config.toml
n_layer = 15
d_model = 640
n_head = 15
n_kv_head = 15
head_dim = 64
d_mlp = 832
vocab_size = 8192
activation = "swiglu"
norm = "rmsnorm"
norm_place = "pre"
norm_eps = 1e-06
positions = "rope"
rope_base = 17200.0
rope_fraction = 1.0
qk_norm = false
attn_scale = 0.125
bias = "none"
tie_embeddings = false
parallel_block = false
init = "trunc"
init_std_qkv = 0.026
init_std_o = 0.0
init_std_up = 0.026
init_std_down = 0.0
optimizer = "muon_variant"
lr = 0.0129
beta1 = 0.9
weight_decay = 0.017
lr_head = 0.00498
grad_clip = 0.5
warmup_steps = 200
schedule = "wsd"
decay_fraction = 0.826
decay_shape = "linear"
final_lr_fraction = 0.02
batch_tokens = 131072
seq_len = 512
doc_mask = true
train_tokens = 902600000
steps = 6887
dataset = "wikipedia_en"
MLP neurons of a small language model. Each row is named by its layer, matrix (gate and up: input weights; down: output weights) and neuron, and shows model dimensions 352-607. Each number is 128 + 24 x the weight over its row's rms, rounded and kept within 0 to 255. Numbers have three digits each. A neuron's up and down rows have the sign that makes its largest values positive.
After each neuron's rows, "raises" lists the tokens whose logits its output raises most directly, leaving later layers aside.

L6.gate718:148096129123119172098088115129118145184152114119102133151117181118130147109080124131075116120151084121147138145122163105107138113121159134109101113128114098155170155129136101121113159145100188143142111107128147146133144107128161158144154141125136163126138145127130155086165135137139154129151110088147091136103167084127127087121096108142116130117099151152140140134111143091125141130177138112153109136092140091074189149139122114157135119107141173126151137127137112095137149145130141129109137130116169101118156135140112111127073105121168109153180128114139079124090104134099115121084120173126132136127168119140139091122104098138114068113137102122142115129100160085142108129093099161126122135097174141109123149119098117125108121138141149101151163125140135154135113155150103
L6.up718:122113140119142147154141119141126142159102164126103119133129144117119105124149105129122114115135125140157141102126152141156112167093105117148128113160106135183130124147152131179140118173109133148152095113142141165132113116129143134162126120121153186122141141125129137132132129130130131144163167140096124122146128130160121104080157111141091160145091146147084134133139122068112126097139159078138134131121129139154119140118106134122139133106118119105113087128105150113146102150103122156077167084110140113128109130158137158099117150149145117115119120123086115130074117122090120077128119157116118115122106121119143138117087120100121136110136105137158130155126121098131127130137052117153104132118111135132097145113172145108167158108157193154131107138151126150078114112139139
L6.down718:093129109110132115165144122153142117144105129143159125153121175130146118166137145070106080151110117123149154119155115150142103149169184114153098144150134131144133151109121140110128148174156139093102161124169116137142113132116134105181153129112161159094172150148110119116145124146138083151168127116103101129089117156137063124077155108151114206131122144143149147141100103171147129135121132158196171139153115109123145123129111134143116073149067133134128124124078107125103117147148105143127128148131093162140110100158140115110102177145118129159170176147133158155081132145128086107104107120156143097115114071153159056155104132096100138121151106115121127161087173135137168105121145106140111097137142122119145154131117097104129164130132131172138127114087152143156123136137148
raises: "at", "ates", "ate", "ations", "ated"

L11.gate70:167171171093107120089137163138127175134138128151150116141082133113131116106109176132104139142140145132078117127108147134159106112091101141170124130122157103140127146142153105134126159113113135125125149119083073144162123141132110100110158119129141167084150167119129137061117156100175152132089134086152178093128147119115170152143135129148122121140107111108135135113147121097152120103118142081164129137142100127109131149138120130096119116125098149129128151162114127152128132141136103072159157143160155134107142118184151114135143140125101123122079117092137150121118115154103138145106130092182150093124094160150112082094134145142174167082129100138094135140106118146121090124141112097111090131085142137136106133102151105097121097131129095101136143119113112096142139141130112
L11.up70:117121162100102149119087185144124173115088104125142112128138155117134148150171128159114134113132101155123111117197133127113153155131149148143102114177122068126113168163112096121130158156116091134140140091125111143075116158122143093138139098171099133068134105131165103144141145108113139146120128088129108094140147120117086160129123143130125136158126141129082119183131149139177157102111132148121115137119131105089093144141124093125132100139138126127100125133094127091115146107082200107144131110134112134151123148109115105122121128086130094074127081128109130161107118082146147092113129111164129146154093106140095086139128084111130093152107077115108102128118152145121142124161129112152094148132148088136115122148118157154096167115108127176132103133137131113149112120146121
L11.down70:122126092123137139117162104128152147137110137121129134079128117116090125086181139130158119114101133114133126118081116095105089129143100120151165107145152121156119162119136148072147144076136122170117108119110091151140131147150105145127167174107131135186137117170122044083125109097207109109110089139146072129139151124076146107133129074156102101133136114145144120134175130113147135141098108120148126145113108128125118136146103122122123128123082098138162143120110184139163116101106112107120135123133133129110114132145153151128135134101137104120128121146129185115112128121086113161135160088147129147120122118124130135093139165117118114132128155103133162118132104152112101131128116113115139157091091210178137109100095147087148119162184146156146105136161130111133144121111136
raises: " she", " he", ",", " they", " it"

L5.gate126:152101127106155182124071103131146185138149108118123123108103131102131141106105149141151134119098115100164100113169149091115103111102174075113125166146165130151081114127118132132109094138142158123113140118122107110122105097116155151140124118088170109118108107142166099099152168172150117130111086101146114098145128105117158139130123131113161109144130144099086109150139166143094151088159107122097128163088153134137120089142104122156084081104121141117063132129127116117114134134130118144123135126153104149139105088101118143100134124132139141073174105138081168124124127094138108122151153074146122120097125163135135115118148137170143118094149138108135092094139106119129114138113131134129143138176102122086146106120180149152119138115129136169059122133102122121120162142139142
L5.up126:124122144112173165151140162130153129133098116135135119117088127100147155079141114122177107143089111158094135107151108112107121116104126109102136142133124141108107186163135167139143168128105106135112142116172131092103089120138123154139155120158141060105132077153136103118117127148142150094061145108100129106126076121162091111150118124135119080122107144125107107161126102118105132132140147166131124167119140158118114115073123115136139100165151134143088143150131094108106104151108084126121098190142111101171144110151097137116086145141126144150120130143093148112039130081127124136138108149138134094124123119122110140107161125155119147162124157143150102176112165156133114097092092176112155113159151082135117116151120116142150143158116139110108137123149123133140158137102146
L5.down126:126138140160143109145161176104127129103121177092145131110135115160160102126169107132110098142177091088105102099158124135135127166164129072133095121133126161162139143133111133129107149128111123178121146145159130133108103130137119105157139131146115107122108090132124128125101113131129131133110144110182158133190108172087109128115112118114130100153131121122109125185147138109125085102121142163114092142153133132073118160151134130123143108148111136153110148125151116110135072149119105099147139133130086115174118114138101143137153111135121148120153121123128105124111116102147146123076097124116156140121125168104134135123158130180167108123152150119129114159125114165173149110128097128150209104137139146126169100141152158134143126155112141096139146113168082126111117165129173
raises: "ter", "ves", "ten", "ture", "ment"

L5.gate495:109102121140134150132132102151145085066132107128130162131117113177145167117108125188127105149132131136129127130122167104114160113131116140128103155090101137117125101147130092100163132141094125144140138125137103119106179167133122120085089100126169153104146150128130121127130125116099119159132133115112126196086154165104160142128123148065146097082122130132092137122099101116097155109132136134122127149108075157120169081155141117142145145132092115172099075149161089101130128117141128110145156128136122094116152132106128093155141122119094119142101085099183140137134142120110147156130093144104168143137085148129139130143141139136151194132158098106101139127123168140087129163120143128143132167134102107145135124126148106094179118134139192164129129101110118094141126121139149
L5.up495:130133166125121136113142157099096079143149110126135135114101153161145063162142129135117138131128172197150146118128170150139151118130142108161122170123118162082117171147117099138121136124096138112099117094113121098124060158130138102114125123172129127145185095157108072162131122096123143122135123113145148106142130111160107122097146122161131126139089096111112132113186090127119114141146154135131142080136140114166136084136177114150120050144109136121155144132199150107167098084156164109106116114137160135168146109120131124123129105150149121097133128158137137138141128088153104126175155131136088143140113166145142106188166128150150090123110094124136134127172149131089157097122113128127099155095134128151131111145146154127129131095164113151144172161138121154149122143102143
L5.down495:121114171145134105145157102128083110120141118122132112134135165137159135152150092132150146094154149153128113129131110155128128170131142177157099135119102127136132123118122117133172090142114111130097100142151118110086109088139119142092147132154072143147149152158157060145152114167092120094133143141114111135119117101125100135149144163113145130142129112160101163092112075120139144132121140131101166124147137121132095126154146117140123084109105120160096157141102112141135108115177119132097115139149201111140139148180141114160153120147183117109124164126149107117109122118167053131156118110124125125100128104154126163106135106091133141121146123132158126132130135144111091137113115081127120132091116157106130154137128089144143131205184139123123132123144110086117080149116127
raises: "en", "ens", "ly", "est", " of"

L6.gate662:146155145132096098131104157147101104086154152074164168087080126121102081152120133139119093116152176099122078125094136188157140144145116165147113163097152136066078129130094132092101141107141115158096140081122153146091115137133144138097134137133188127124173133123170104150092136159085155142109131160181123129101163122148085148092134105096124153161125167123156133154108109085131157143119119116130133147074105119160125135155113105120144134150123133146131127139102080122118157147166134155094103125143154099142152167122124103105121086136130142091138113095140136128186160135114117114155110119141125143082087128105114141140160130130133152120150130144132110136089171141074132118132114117110098139113136116181167143176087131110110148185134153126134192124157145089183124132117132
L6.up662:132146133147124129113124123133142129133127167143133147112143146101119121105119114151117141138104129168114122168125173153124114127139129169100118128110177159114064132077090112123179125142119107126113123130138159142124143085125156089145080146139126156134159147148139069140148133146133109111124118124183115115129151094168180102119104135124104132138110149160141145142123100116131171120150119115100136139136110138152139131141147165148161136148106156130115104120120091118137115126144113133083093108121135152096134138096139132137121134141161124145112104137101092114147135148156123126129118109116164118146150126118138113111153082173192159130157132132114161135073155134112142100103124137084112130108157136159161146153159112149123093109157155142158168109143154098143113134095164
L6.down662:144105178091121070131129153128127124106109093135098172106107148135151124086172112128109147130115107104140154116146099160113109161115136147185114155119162135131136119077140097101101119153136112133161103168174154150159092131134102135144137133090112108160132156089168097139113133119118104169152131133151149129191114132141133101105120154153147145125133121139132153083126093080120145100084137168158160118161140122141115134114131157164113118126100139127104133146156135137075123155151099121070140086112154154124130139069171123136162143154141144111118156141168152148129154171112127118156132145128139144119155132133110173165118134107152163125129141141162114123136126105154163150085105151118149134094150128159127154157156113139090129119168122161133161150102129116111113124126152
raises: "ly", "ity", "ness", "ising", " surface"

L2.gate139:126129168140175102131147121104108163127138167193159123081174145127114129067120133141128138125096119138139104121140120140122134090152110108118117128143105091171147125113169086113096138159135106138135168091119143112158160103100130157071092187103115081125122145103141101121144146119100095108059131142083128092143148051141120118091099142126124100137130115116134091113152089127117162157131124084112163132102081098096118123141123119148147112108154136127168132171127093156145129139105166131098128134130138161078167139183119110120172145129158082097117122129155110113111106146162101152146141131094127077152131135125111129115134143134193137125130096131157172140137090078133093129117121112136113161142123146124142161148132164101082151119115123148156144138139102105115130113110149
L2.up139:113126126108142070175138148093124185114169143136096165143151145125170129080127123176152126102151132143131137112127106122119103125190175104084120125129103119150156127148096132097129151126112147120114202152139119103106113158121138133128157181123132107137085115139101181110112113110115108107120149126147114110171098109130143134129082157157074131093113116102128150083146108114149113133115151078085138146138127122139143167148141140115163143138063147135117087123140156134141149108085114087134117126141095113087143153158138162164133122124114088140127131144097170164135104095121147128121117117162129129125140129128131093112106164128171112154140095109117128130143109136168099154062112155132145142127134160126142134106159182125115147100103173169108112070132101132134143090120121
L2.down139:120126150156124097130137118124132155105116155139157090114132163183121177091138124156143116089097125118134071118156104127124122149139158142135135142136152131136152109117121115127129086087096105127130153057117108065126138116125107157113134178099106109128103100159103000113167114100114139144093112154102128137146100120136139117111121105173147110129149137108118070111118096145172161140151112144123091106168121131133150137167113169110144119180059102111140116122114114159118161093098163116115149120097157128124098172154162089109134112151097139118135138129125114148096125133108104129128160097145114165112125073133106150141147119124144109145133135137105109105120128140134100120105134122121125142094099135122126109172141147110137170138134140147122109127084076184124106097133182
raises: " they", " while", " if", " he", " there"

L10.gate510:117142147107119183166155137073119097193135082119133119120110099178104143129144109153179123162106155145076115114132134150112125113109128182118092150108076117134121142106095113117132079154089092151153104222122123089118093140085158128156121162098117120111160127131126119093136105168144101101131131149119084173103146128144126143147111115149118152123144134085141140103076126154095161138143083083062126145126136128129124159133106123140134133124106157131161123151102105141151147115128155123136156155139141120091120156130119125113121111147134091144074091105132085134105095147151110149137145150128146131059152115141121132155135136106151105145139123136136140158093132131113143167157148144108123121134090154152137101163111182085162136114149096155115118136140157135152146102134153
L10.up510:117186119145096156175147100143189140174120144160126124124129192127166098137126125140156102109152122151139138124130112133136162099148127142084141158122148085138103122109141130156083116127109124115135157154112150119099145099067159147147184082127141147137133119147127130096143114110147122118158116142106138130139139105144118155178116123126145132144115195109139140119110160139111118131119124143109139136099150130096117153089155148094127120140131172131156107127173150101176101095118099081128133148163099166127131132108138087127136124094137093146167094090107072121079089154169148128121120081100142094138154117139190162126145111153135112140144135096141170164144155171114127101103107125085124127119103136146169100153126101119166093121140138081117130115156105151159163111134135
L10.down510:094157141154149193175175130146172134118166132150145115127105127154171128146124098128182158118119137172118107149140156137127146169101132154127098117102143137129166158121166108123122111109101165138131145156142146129141137116088162116158159113128088144122127087129134162127096101123143107124125128131126124158120170144143121177131131152159168169177167129094132101095115133161143121122138129100129145142197131144146117124133145126113140081106145172156159138126153128119098162156127143142143112168094119120124123126138147144085117122129136126104107082134125137153112103100149136135088106109127137119152151131118108170126116127185107144101157129119128154165148130125138163114118133127134086168177172151166139080122108173123154140114142107115094113128113135158117127107131154
raises: "hold", "wi", "r", "d", "rs"

L3.gate499:119138134154091102141165140178180139129164165131124121117164114144119128163136135132139129099114069152116130138139148121087135116130112121097119117122103114116134098118121090154139138114103145096137153151131131119128133123108108112130138148111102149143135113139132108128139130076133185125090124135132135100123166151210104115111129116103133147110123137134124072153132153123146091163111116135111135140095091113076140149127129103115131131129111137080167072123111096137109081132149156107134126125121131107103126130150106111147054167138143087136115092128099109093113147128112089143109133113133120176130149108120108168126113140119160163115104104137146167113092108136122169119127112158139129142084073118133113172116142108113085134125092178126125111164113133097114146163158141
L3.up499:121136169109108132152113135158114147092191112100134126113122101158127170118100132149134138074116112131090130169180099175095141139132096112121162120155116097094138135119182120130155122150077157133121165081122120114115107151103137127095133170157150186104141147161123108087143138114135168120131149083147099110102177180147134116165192154171109111081103104076115089160123115087130146137109126144088145117139125112124164131119122140144143186112110137139111107085125132142109135138147147111106124161142133107138127141112170085153096167099130108114155063156132142155106132160125096144117102106143139111134114105133113159100127141095142146105090078121154131156108145105128148119127124091157124125090093154124129162105148127137100133129105145136137153140139126106154083107126149
L3.down499:177124097162122114162105131097097111159166093131134103181126107144156145148109110134123090088117121164140102154139123151107145114102162150112136152116114115133140121093120100117147125143137164135153123126098110081118110152117152116123158130124144147138153131140115075093102126135076124143142115130129142084102154122147120100105148170121132108101076118112132171158100129112140073113131147124095131115126126140143104068103083132137112137102075073139129136092132112128090126116150148113176146142202154163100122081153144159117164127169111108124123116144101147098147141126109128121120103132136142099145131110134109138097108158129096161124172105100121143124134153107129141140123118136187096133134126104150118111126109110081116129144103142113172116116171164165169086124133156
raises: " they", " it", "ver", " them", "ful"

L9.gate281:165114124130146130081138160092115172180084103144103098127096132150103190143129145116138143100140140113093128105132136130118132120086125147145159129147107085126111156150155126094139133091105132107140162114131115120114116119112122130105150140135151147144122171109091092073086137108152162117093116132142103119119165112097140167180135146152140112135120159060126144165100128126149136148128158083158128125162093080119120106174104092100130117136127134129131135155139123133145146138124125134111115125148139162116130104145115122107147164167158140083133141110148162143112129130094143134110130139152169162139116158137113122101171151128155171111147122123091166150111123175088107180139086130126065151093126149132094085125158127123108110124127132136128147122116135123159141145118121
L9.up281:144113155090106203131136125138146136121132125143128090163141138127187104183136130134152090172141091141087139163131119111147098168134109127131104154150129128112124105124139133147108141151114106147137120084175128163113157138123142083086133107147100128035136133092132122118175142136096152161127165120146183112120160143134166126116077153132128135175162127124154123127154139117114172150098160107147099088134140119105118143126140129160119155146130150164083139116080148121119127127126155162155098107169099121106102109113132150146119128129130114135112113118168141160079145123115162127110085130161136100159138131168082115134159130149141147119096143104074093128138146128121204094143100101147083140133130085145139123123139132101153156144106129142109113139130152116166127119116130
L9.down281:141116078119158118095145088115156138128076139164122110129102151152157140098107103093134117088106145129175128116137107156178118127129130139130160173147092100128123150131169119085128119113134113137124126152090105159132104128117109123137155143074153145172142150182131020068129124138107102129096157127121094113101115131046149148135126104133108127151118147118136125125135129146139117125133177114117103118141123118125129126175115123147108141145140104142140160126130142178140127134119079089117110085145169139112123127127161145110102138142123093135114126133134131113124133127177118124140136126094149107100142124120104141108150156122131130048134103129165184129107125177131149115131115123127134173116092133186133153149114132175114128126152167121121070157129149119148137155136160
raises: " it", " they", " she", " them", " he"

L11.gate100:160142160139124145131140127144117122142136114135146101123138102125093127144140151149165143190170095144137087118099071167140083121119093128149154139129110135119136088151114116107136113131135143130117126132165158063151140145113154124158107185138130133133120111124157122114167161088132159103105139126084139184167121144158113118142094107132130155118130125117087126160154129136138169090135135114088104103138087156089113160150124170112136105154105102064109101148064103154147100112101136101142139119131123111137137137132133155113094152085105151122158110105100134127102125128168131119144107117132112152127121076102167147135121119150146113145091148113133154132102130130105139163144126129130126128154123138143132143123144080127128130127122152119082116101135138144141149118134175
L11.up100:116136140149134154094153128143144123112141128165164095130090115149114125152166122120153112118107141119130135111126119152144161097099102151162075135156059178100088137142147130133125138165109136108087150121130179128103150134127158094146165163088117178122151149146125118129133136110132143137138138102097138147116164137113160120154067103119115129131116115125122124113132117110132150094104108105121093141141113093148099168161134180136194109164130110152143128161113120103112086109131126136140135089165104134132127122144054145139136151128135133138106158138144151088113202134150190161117121149164105106141144132073079157103125110152096116156137154131125093074090127116097141119129151123118149094137122153137183121148132117129120159140118135089110119116111132139087147100108143
L11.down100:117164122140114135125130177183130089148172108136160108126151103127168114142171114112135118129132155142110082107189110107129148151105135132096082164154112132138166124138151136158122090142124100136117164145118124134132125108111072130159121130132105104123148102118105161110099125112121089129180076084124130114146115120163116117099137107157122120103132126124121170119116151140134127130094109110132141113197098164150134142166120144128121183161154123108127119120151139133121132119141138122154151115103126127118143160135145113102103121152131132171143161123101155127109111146155138168129138109137127170125158129122153115069137097115119134139108198153108109092100141157101146143084170152125140128121126141139136131152114128131131119139117140128139124122143123099173135078152108
raises: "ey", "st", "d", "ments", "r"

L10.gate151:137126120113102117133156113130133154173157117126172120170125115117122128116078146132106138075120133103130118089147124071169126127168168148125101090111124096113149107129124161117098128147113169132126105089150127117174089147122175104106144090107108076123133117104116181124121137142103082142148091075102102138104140109150090137117138138137126124073110167168155164107119115140160129124125099148139125166145121165082134167156132160120127106164105102101140122106114113101150164160125084110172081109138144135100106127123132093140125125132130163143137140120114161124135078187148131091147150100119138100100097120144127095144151146133108134153149150142136126109130113148139145131157060140136153121113076130159146136166105110132129140154130140114121169163102141132138167099117127
L10.up151:140144147160134081135120150184114109111131148124121140133163129116137134137123097107171145177107097152150107102116126080128157090087094139113131124126112131164127138086121147108192163129109184107146125108117123163154153122094155164120161144089111164146156105098105133115103175124139109122159136116154111137150158145097110170135091142160117104102122107161101141108154127102131168128113152133120117131117153155130159088144139146110103129116093146176098129079158166090111135122142148111120121164103129088146150128132142126122136123137132152121101154185138147122145133143108101106148121114132144130110132173120149099102150097127128103143116125138064147097135128150140159141147138168120122140136159154184104125125123099146096164128104082144131129142075163131204098130183165
L10.down151:139158133115139116103138136114138102123134099141167109164133135105146122105089103180139168123129138094148152116105108097090104148157143124089181162098151139118111168106132147096135137108099118141140141137108125119115137120129129131152140153121173109132111124115128130123106126134114106169112087140126107118141159134183162105077139129117140118142146115095127143145155112094115154118153140122148103105104148132170142132108105147129101115130187168158124134123107127137105108183130121128097132138104090124108141129117119112081153126166141139125134161111079092146094136220124122108110090123140111144162099086138140091115101072107144127104110117125135154115129145137147110176131136087111119120165133177143163130146115128131120165120130110147122097109171220118131136111141108
raises: "ities", "ants", "ance", "ments", "ity"

L11.gate1:106118146146136182109099126142146110103126136152126123147134100117114109181142090100109164148144118122128137113130101134153142133148116097138162152133151113125105155113089118107129109169134127089139072119144130137129156108145144145184061103118082114139144116140112156147102111130148112148137103095094116131119131121155135153129116112097117144148108146112134112113121100133079139098143146123139137102112162104162162125139159120117121132122133172074148130114154121101113157163123114116130163141119122116123161110109133151135140154136135123141087126128119112125125163143097124127105120148079141120097148132148165119145123127162140087098156141092122161150097118128090142113089095125116096101119122109146146150128179148098116125148111121135134130134140145133087113116132125
L11.up1:126113085143121145142126168147151150134099177109130144131088178141157162142143083149114140117129108135147136120103146117163093130140116147139103174124154101137122105152097140103155134132114124127143148093111154128154145130128123170141116139120126174168158103126104103172068135144074170175133138117097104134133120139129151144141112139132148153139110166113103107080140146089147142129120129101142119124122181085111137181168135143104133145134130130122145136166107145115110170172110130117140145130159125150145122143152125110130143165113145114077097144100135144073088119177077108125107126113106084147096127164132093129112132108062144134129131152131125074083137144155139110170134108152125152127112106160155144137148106172140131086162110126148114153105149110143086133135131104
L11.down1:095089107163137129128095108142100125137185135124092123097153175100214078152134128136136170138106132144121165095120149178123103126174133136145136097082114128162097151112148094111112212151102145141169074126147103133108112117121101163142114138110081126070121135135130119121115120146108110112124129119099106133137166113137134113127134131173110115164147142079100134117152102143143176102155134102135119103174124135092134130114145157108192128136114130106132108134092127162158144101165103148106102109111141145148093135140127128137184158098147159150076112144069166113126127115090153137097109094126143112159115156099132118129136130104153166079117096082153097119191117121106158141125150089101123119134127108113155130107149123107145098148134156151101149108138142144116092151139115
raises: "ate", "ated", "ates", " Nation", "ator"

L5.gate674:141086112133150116125150146113147141111153120128108154111112109112127130100116121124132098109124128126129142087129150134098184136135171130130149090116094146161119151115090119166092120111133138112115111143122149113111124094162162123116130135095147092120073120110140144137160136120131151092138123079083132118097099125137138156130139132115117180111127145178155142134146089162165139145138099181123145145120127107165108130107126080129080112172120135156154154127147118090175140121097134139149122125140127138112105135167122094123098122097158190127158136110134105135162078167171113103128149194163166140119136140132128086147113143124118180120099123120141092084096129143113136165142083113134158104147167130147140084102159111145118122090086161136128150134093106086087115140126156
L5.up674:093122156139102114073120132101121118109195110131108137136132093110150081168106114161081131149132077128156106097134119147162134159116188158114112120163138167150156093094118166146112147129118106092128121175116147115124061088095176120148114175081123127119087126123119145120132122118149107113109139120131132075168111136139093157129143113095080078089126138180145120134139139120149159126118115135141122129158138151122127114125121138109113130083084098121107139119128133128150109120103129139128083105146092137135162178152125144091122132128120162104123141101170118113139101140137101115124135143137143143085140143126141107175116160093109108146120174096152127143086126141082096150115095104145109122142132144077145170082156131129135099145075117180116113090091139131120113136093143
L5.down674:128113143144144147116099139131164113154131129181140091164123137158207144110103137141137110129134136131135089111163123123134134126150140104146125124104117118156143162120139115154107139141115109107155110112107168094101084095144125112160104095148097113156097121111117138057106130161096118126112107118166137137100128137130125120077146133106124164113134105130126136114122134143144129112170141149120141089141209129133135145099137146110131128152133144105120105129131151136144123126135132125137133129104128148090116140149128173024142099149106132108120134133078110136118119140112120119089095111136143122136083150110108060067133151092092121137183127125122150160135143114126133145154077130146149115122122127165156160127158124168114131142150146112095135134129136111077115121118068
raises: "ative", "ments", "ance", "ment", "ably"

L9.gate644:154127162110138094098122136123129108125109158126113155078120127147132113080098147130138176148192123171143123130103165118125132120133142114095155125139114132138128112143104177135118104137200088111152164146135115118092141146108137116140131104152079135119139145136105101091127099177149168172145110172154164141153109082103123134160125111099096127133145135121159135110173139145154087135160119150144144168169148075120127154091096143119099142126092142117123123146114095147111120120163091116121170087076153087158110112091133146151100111166137103106078122125168096157126124145122133078152134170129161166126134143108155087136133140129153147126134160136120158110147135174109120107125109139148124125181153173090148127129097187132148134128135154114170101139122175132115142127136117
L9.up644:139094101143155154183151112116127118096100121106118106152122149149119104111129116163124151132113165128089116155177131094126150077155162122127139104168126158144086154123119088166125113111154117126120149122146155117140139109138136147112113084094117152107117132129108155132138161152150135139125106144158120099117140120123127103122107106116101139119149146160097121119111152143167128140155122140105070135149156119148145157097074133106105123173119156126176172097154116145115104106129133125174163103111142111098120131136109081160162123091170140154149132134085143136146152131120121106148097170076143127141069090114101105119107111154125104110096150143103101164136133149157155141083137159163131127105099128151152132082167140077115160130180118120148155128131103104115134069087162
L9.down644:096119117135145078121113075154147142132118120127106152119152068131172156111136135181123114135130146140065098097169128137124151115141114102116143168123129077078128128138115139136112117077105107109129133102168083175101106120092102110113078145117102129100154138144129179130130133174145131138143150163157145165149137123112105146154103116110144150166138123184163132126108135122104142094162116112111150131223165151118117125110106122116123136105081167141142143119147092093091199113137158115116164144090138121096119118159090099104134133122124107125154124102123091174188112130160168178116129119125137130102138157087144129138139133149122164083150136130135136183172135128147151151133106105165139121093148133118139102122152138105187151170125141147132137118089075119117116077098147
raises: "led", "le", "ling", "les", "ray"

L5.gate801:162094139113142174113126138116147109178153162135173165109135111112132096097148097150091136139127179128142135153103150181149164106134197128138134130118155108116060130071110134106138151127140151160129098129127133068122163146113167125098098118150117116140131108155138125142131129116125121136156098122156161094103154132137119125152145128124134104118093122135160149095133133094084170115106161134120160119139131132165153087157131136126111125120130111123116108149060098097076127154128114156122088176180113118127137145090169075145133072123113141158097118172109127089147113157127102092115123124116129153066132117097119122134129134142103124123146129102090160108117151135125130115104099087145142110137118116162127100108134119123112101082193142149111169095134129099138123088086149
L5.up801:109131185122152158100104124123130113109183147105135127134139126127171151124145129163125151125122158092126162126127097093189130179113132139085133134134164160084140172135074159097067153136141132085113148136123177119137134115168112130136096142133119097113122179149152116191107151141120122163211113155163134105142163122149091097137129086098103143131133126130145119135157140121122141110123127104070138123141124111122145113094107135134112147124118100099134109141102098153151136104150134120103124152151121149106190129141178140130084098135125169144113109172147130107143141139121148126149164137157142110135163150086132095138158094120095132103118130167129162142092167161114095110104057130135111123120161114124180137135129131121146120093141160123083166126124175105144133132079121
L5.down801:093052135107145133104148146094132106130152108111127112139133125135113125134160111111104167150154131149109106120132065099142147140125135093148076131165125146120108114111154154158148106104122144157160100139144135158155114165152149147133105135158095094121158124106162083108132142131098117116179114145151122139102088115119141113120137102125099151135092124136091169123089107109161136113124130121109126145153074130100161182142110121153089139105135108094138139144173081103110125092138101133136139120094131149103155149098152139097133100161083131140107130117146159134112157126106105131165159127134128154133120130108144116139129099111130143101157137159134164157115121154178111153122148131083127127121191130160175123131118101166155158149101137134159146118138108120197128129094135
raises: "ly", "est", "lip", "ness", "ou"

L9.gate647:137088142111155128133087128137110178147152120115123144122128116140124128129176111162100152140084101121141109082121135134146137171097140155114119131153124142167123125140134126148116133165100113152131097151147155132162141088123100153143119129115133125100161114141129158125121114101106114104139124123132156133121157121121106106101131092152090095129085168160146081135154111152111123098105154176167125135084124081141171170162120159137101098139089110126143089132110131098132126107179200139110142159139150151109158176131118168118116149163114129134122090137159092130127142143132113084105133144101155122125138125119137122150137117154125175155140155135108154096129107109155136151084087152076113128144168148161128137119099138132144134116140107125136171079146125126103124095138127
L9.up647:126120116119130146132164140119100103115104133156150085143098135168144136110088136156122111121117133111153123118160123130150132178099151155074134105144108140167110123118134101135127142125123114139161106105153117131138163127151144135124141097147128164123129055097107158180110079103150167080134088119114112150153097111112108142128135134150097138119124146122113124105137148180118112105126153107147132114139128148116141181138128158142133145098086114133130105142135154100146113119087118113101114121157148104120103145158156121174105093147146165095117109121144080085121144142102160127136089168123109134144126096128105125123123122148130094130164144149145126124104145133134136123130086098108106115141160095146159110146126156116102085092130185118110130119162117143125160122147134
L9.down647:113110116124181144156127117145108155101110186118124102129144133099163133118137155131116145144137120130117151130096089149125132139120124120109154150133176121130113126110135132129144137134095165086156071087087125101098136148143128136109150129118134137124105130113122153163156136089139115156155161165116123124125139114126147089144098095127114180105161135145127140161113142171149147140117123149159142106133144082094105119140141132170110119104120136133146146159133130065101116150092121123153175137132142132131119133160134130133128118143152130157121113106123102110086144113126164124080128156163119166136107103129084107102121128091099130118126133142116095120120117111145154147122136176114119110092150115113090131176110140085103111122115144136137160135084139175115138104080117
raises: "ated", "ating", "ative", "ation", "ator"

L2.gate718:112101127107114115133140119142129118126163153109128167133142103122117164147105107132149126167111127134125165101138090093074103126127088156134142089102106146146156138118122133113123126135105138156110060178104130129126135098115101129162221129120130134142113101079141139112124141167146092133135173128124119136102124147146113115141156102156095092163148166124154133140175140071136137122155138128133123109130138128137145146111147202153130168144137111130122138113109131138104144112142150082141161125106131137107125131124148086160148137140155137132118102148103128137110121092110168110166100091101119111116142110205138145138112113102167196095090140106150095116131127135075153136134135132106138149142161161143129181125102155123102079135135075103116123110162137108148100159087106
L2.up718:125109098137092095142133110171100113134150145158106124122110149078147143160140150185109129153150134182093156111152102083096110111134113161142166158066113139104127096141135139128126165137173150147106060102127124154128135133130121142151103138128101119135119135153110099097116149161099111160122128142134120142108154137133121105082144129131118103147130129120135110087164135092136166140091130089098112120156159129168162103108116089145156123131116126095117148130112119117125130107125148129104116140105139116177171126082149133122122124151165146146151131117160121153125158130123154118133129090117088121082137154146105172126112162131159145120149141115136139088114129117094098127160163135070105160130138163135130146123162150069121140124129110069148125136122178153134109156110128
L2.down718:131124121137152078129126142158126137093148159134125129076121124105086139121127152082132118174153130105146163159143125111146137116124087169158137100114134123158125117121116121129134116109150118123147102146132148123109148124134088104172111121148091116126114123130110111135143136159126150091151138140160128134106153153147142119109120102104172137175147129121162105176175162104155097155104114080113172088147136116116143124128164185134147158112131131132121110115110119115124155117130143088128123068130179118177187083159157157147105171162139145115062098162125176133106128149121152127147128089151140144082142141144118126124127120113142167119120094103109136105147094122123124097168127126107143059163137147131127126137126141164108142109166093124086160115122126111175128166108146
raises: "to", " least", "ce", " account", " top"